config = dict(
    d_model=768,
    n_head=8,
    head_dim=96,
    norm='rmsnorm',
    norm_place='pre',
    positions='rope',
    parallel_block=False,
    init='uniform',
    init_std_up=0.0271,
    warmup_steps=0,
    batch_tokens=[65536, 131072, 196608],
)
MLP neurons of a small language model. Each row is named by its layer, matrix (down: output weights) and neuron, and shows model dimensions 320-447. Each number is 128 + 24 x the weight over its row's rms, rounded and kept within 0 to 255. A neuron's up and down rows have the sign that makes its largest values positive.
After each neuron's rows is what it responds to, as a language model described it from the Wikipedia text at the highest values.

L11.down1362 [122 140 160 158 137 113 160 146 105 124 118  98  97 130 146 137 165 125  65 137 101 123 121 111 166 115 148 118 157 155 101 130 153  96 154  98 146 105 158 136  86 167 148 126 114 119 122 105 104 105 187 114 126 114  96 118  81 142 144 125 113  69 154  92 131 119 132 135 147 101 127 116 134 116 119  94 198 160 126 116 125 144 154 142 151 152  73 156 103 128 131 134 125 150 133 141 106 140 109 123 111 126  92  89 161 122 118 142 142 138  82  85  95 117  98  61 127 131 135 123 141 114 151  98 119 120 129 104]
Responds to: Country and place names

L11.down1205 [141 150 123 121 134 147 137 131 149 131 112  95 139 145 143 107 153  85 251 148 128 112 138 136 150 125 116 129 162 158 160 151 119 107 162  70 116 112  92 133 139 112 148 123  90 146 121 154 138 152  96 166 139 175 122 131 143 144  70 135 122 143 134 131 152 138 123 113  71 113 147 149 165 137 127 121 154 168  98 132 157 144 121  82 125 152 155 142 129 118 148 164 141 132 128 141 123 124  99 129 144  96 147 130 115 119 132 157 165 146 152 124  86 149 121  95 132 136 156 139  66 156 153 150 170 139 105 133]
Responds to: Markdown table cell contents

L6.down1198 [126  95 139 134 151 167 184 165 157 139 183 121 111 127 125  66 137 139 166 143 105 114 126 100 132 121 121  88 151 127 112 121 115 164 139 128 121 130 123  99 100 148 153 111 159 133 160 130 141 105 126 100 121 129 100 121 147 154 145  65 172 122 179  93 125 146 148 132 146 102 125 162 134 133 164 129 115 127 143 184 102 108 149 130 107 156 139 150 138 112 115 126 135 104 170 136 167  60 107 119 114 109 133 113 134 110 102 121 114 132 137 124 103  73 137 143 148 122 107 110 136 161 131  86 205 173 156 105]
Responds to: Present-tense predicate verbs

L11.down426 [140 130  85 113 170  74 122 108 140 167  81 162 154 100 127 161 101 121 226 119 121 135 146 146  95 118 144 148 125  95 139 122 142  98 120 103 101 121 184 133 140 125 128 134 162 125 119  90 118 120 124 117 103  88 104 104 113  65 144 125 147 117 158 142 122 115 123 122 106 103 116  58 130 123 145 151 148 110 119 111 132 177 181 117 158 135 130 149 140 113 180  88 109 124 141 131 118 122 153  87 140 114  96 123 127 106 119 135 120 120 112 121 136 163 124 154 111 160 137 145 118 154 120 117 111 129 139 102]
Responds to: Proper-name final pieces

L11.down1500 [119 114 128 163 113 157 105  95 139  83 125 134 131 154 108 161 121  67 163 116 127 138 150 117 129 125 185 138 135 130 126 120 144 106  94  85 120 126 109 136 138 100  93 107 118 147  82 146 137 140 100 113 104 116 111  87 149 160 111 147 108 118 122 117 116 121 145 131 167 130 170 128 159  92 162  86 132 120 137 151 156 170 129 141 152 143 136 108 109 174 149 160 118 164  90 172 140  79 121 135 108 152 131 147 132 145  98 126 142 169 105 142  87 206 102 138 163 137 101 140 155 161 127 152 184 173 131 116]
Responds to: Numeric measurement values

L6.down1308 [182 119 131 128 147  79 154 147 118 109 114 121 108 121 157 141 143 128 171 120 138 107 141 100 125 120 134  63 110 100 114  94 142 105  83 106 158 129 118 103 121 107  87 145 117 109 144 118 137  80 105 161 163 141 156 126 196 147 132 154 139 133 107 100 119 176 125 107 143 189  80 155 141 124 127 140 188 115 113 115 148 132 144 108 136 155 110 121 144 133 157 122 106 135 101 139 169 111 127 117 133 121 141  97  86 154 105 188 160 132 142 119 139  97 100 142 108 157 158 133  76 118 120 164 131  95 152 142]
Responds to: Date-position prediction

L6.down1196 [100 158 155 180 107 168 126 142 112 125 157 103 131 144 132 187 142  93 148 120 103 125 175 140  84 103  63 117 111 154 149 137 131 143 175 126  99 114 137 168  92 179 107 146 140 104 108 154 155 105 122 161 143 117 131 120 145 152 150 139 127 147 125 120 140 169 106 143 142  89 148 146 115 133 139  99 123 167 155  94 124 130 157 106 134 103 142 107 101  96 158 134 127 108 171 145 122 129 116 114 113 104 145 143 178 126 156 101 150 106  90 145 145 119 140 141 125 112 164 142  93 149 124 150 113  80 123 125]
Responds to: Location qualifier after comma

L10.down1935 [112 134 147 139 151 153 135 149 109 102 159 125 133 131 137 131 142 145 190 120  88 124 104 136 135 161 151 116 138 124  80 134 126 131 137 130  93 166 128 117 119 148 133 119 159 155 143 142 113 127 112 131 109 147 145 130 117 122  95 160 134  92 121 121 107 113 175 136 103 143 105  94 127 128  99  91 138 120 138 111 123 129  90 121 117 155 140 139 120 137 143 136 128  86 155 148  64 113 154 155 167 153 113 164 139 122 136 126 138 164  90 107 115 137 155 135 119 141 106 104 143 134 125 156 128 139  95 143]
Responds to: Day number before month

L10.down893 [146  99 143 115 135 129 130 140 137 121 113 123 125 154 113  99 121 131 210 109 127 168 149  97 124 109 146 106 115 104 125 121 143 106 110 127 138 138 140 150 124  86 146 100 208 125  94 173 120 108 117 123 106 129 115 120 187 123 119 150 169 130 131  78 114 115 133 112 124 159 113 176 146 133 112 118 113 103 112 149 119 129  94 131 108  75 129 116 140 175 133 147 108 147 104 141 104 135 145 139 127 118 128 114 139 143 129 125 157  94  94 103 163 121 134 119 163 160 117  94  65 160 136 130 117  94 143 119]
Responds to: Empty table cells

L10.down861 [132 136 123 121 151 132 180  91 120 137 147 120 125 109 148  97 109 133 203  95 148 122 118 136 152 144 148 169 161 112 132 114 124  89 146 151 153 134 144 156 141 147 144  99 148 166 132 160 138 145 154 103 102 133 135 143 122 135 106 178 152 161 121 189 157 160 152  84 127 121 145 133 154 115 110 140 134 104 131 141 125 126 119 164 130 136 134 128  88 159 107 141 108 139 168 164 111 101 102 107 138  86  84 164  92 159 166 103 164 141 145 137 164  72 166 132 126 104  73 124  92 120 170 158 150 137 120 147]
Responds to: Mid-quantity expressions

L10.down509 [116 122  95 136 164 109 123 153 140  77 121 165 103 137 142 132 111 101 148 155 154 168 112 139 100 134 111 122 141 128 181 161 176 163 113 139  88 107 121 150 139  75 133 148 107 126 122 130 109 120 108 118  78 133 110  96 151 149 167 120 146 137 153 149 145 143 150 123  94 183 117 130 119 118 112 151 143  92 146 120 169 103 120 112 169 146 143 133 109 118 108 127 152 146 170 130 103 116 104 155 100 110  94 106 131 113 158 136 119 124 134 111 139 127 142  97 119  78 127 123  88 126  84  95 122 120  89 162]
Responds to: Before period or era names

L11.down1678 [178 137 119 120 132 118  82 130 115  96 129 113 109 173 137  95 103 106 148 144 148 125 113 141 106 150 147 148 121 134 128 131 124 136 134 127 158 114 115 159 127 117 118 129  96  94 113  97 154 115 126 116  87 153 104 127 129 128 156  92 107 143 160 151 112 158 134 131 173 157 150  99 142 110 156 168 117 150 154 138 148 108 149 115 179 150  95 112 132 154 109 118 163 141  96 155 163 166 181 164 194 123 140  93  99 112 148 124 108 130 100 130 110  77  78 153  88 143 143 103  99 121 108  97  91 145 108  78]
Responds to: Dating and origin predicates

L10.down1605 [143 129  81 118 140  98 133  83 157 134 122 114 122  80 154 151  82  96 119 126 138 133 129 103 145 178 151 142 138  95 163 126 147 143  97 124 145 126 115 150 131 143  79  91 123 108 106 102 147 104 140 188 166 107 160 125 142 152 145 153 123 135 137 132 128 140  88 119 114 138 120 148 107 111 143 127 129 110 148 128 103 174 127 164 102  87 119 142 103 117 125 132 147 143  94 144 175  89 129 118 146 123 110 156 127 109 120 140 129  94  98  98 118  99 147 119 115 109 165 169 134 138 121 150 123 150 121 106]
Responds to: Start of place names

L6.down894 [128 117 130 105 126 131  74  95 124 166 113 150 135 178  87 118 119 194 113 153 125 120 120 116 132 153 180 103 100 171  97 168  93 124 103 185 151 141 107 118 133 180 146 160 109 155  93 120 138 136 108  76 116 119 164 123 128 144 163 136 139 116 123 115 117 136 126  90 128 161 109 103 143 121 135  93 114 132 146 102 149 146 114 124 115 100 115 132  97 152 153 151 143 153 117 134 114  98 133 151 131 153 144  96 133 141 128 131 145 141 135  92 135 124 119 145 177 141 107 119 112 120  89 157 148 126 107 140]
Responds to: Empty table cells

L10.down1570 [128 151 101 131 141  85 126 142 133 163 142 140  93  84 150 147 117 150 214 110 113 126 128 158 112 134 120 111 134 168 122  74 139 120 124 143 124 130 160 124 151 103 122 115 146 125 123 162 142 114  96  82 131  93 129 139 154 156 140 146 138  79 151 142  86 143 105 103 130 150 124 109 124 161 126 115 127 142 152 111 101 123 165 134 113 119  95 138 143 136 153 145 124  97 105 151 164 138 182  83 133 124 112 123  96 132 120 109 134 126 140 108 141 117 138 144 121 168 135 148 136 175 150 107 128 139 101  72]
Responds to: Street names in addresses

L6.down645 [130  87 133 142 125 110 132 147 143 131 105 116 104 179 125 113 128  86 121 141 163 145 151 203 167 138 147 150 111 137 140 140 137 120 110 153 148 139 143 137 154 143 100  87  89  74 117 196 111 136 124  94 108  89 140 144 130 132  96 163 114 142 123 127 130 110  87 125 176 131 132 126 109 115 113 135 181 158 128 126 111 153 171 160 169 127 137 139 146 169 135  90 123 134 105 101 116 113 136 127 106  90 145 146 159 151 122 124 159 118 107 106  98 132 149 184 149 116 145  87 119 103 148 152 145 125 137 133]
Responds to: Quantity before unit

L11.down1677 [155 140 137  85 127 150 145 127 148 106 136 142 115 124 148  88 165 149 110 107 134 115  92 143  94  99 131 123 133 139 128 129 103 131 125 129 114 156 139 139 109 137  91 112 124  87  90 148 124 134 130  85 176 127  92  95 103 122  97 125 119 127 141 133 117 131  96 184 114 124 131 156 170 139 124 129 105 103 133  93 143 119 108 126 149 138 106 111 107 110 142 122 169 120 155 139 191 108 114 115 155 147 152 145 163 119 103 110 169 146 141 136 143 129 122 144 123 174 136 104 117  81 148 134 137 136 136 106]
Responds to: Date preludes and name starts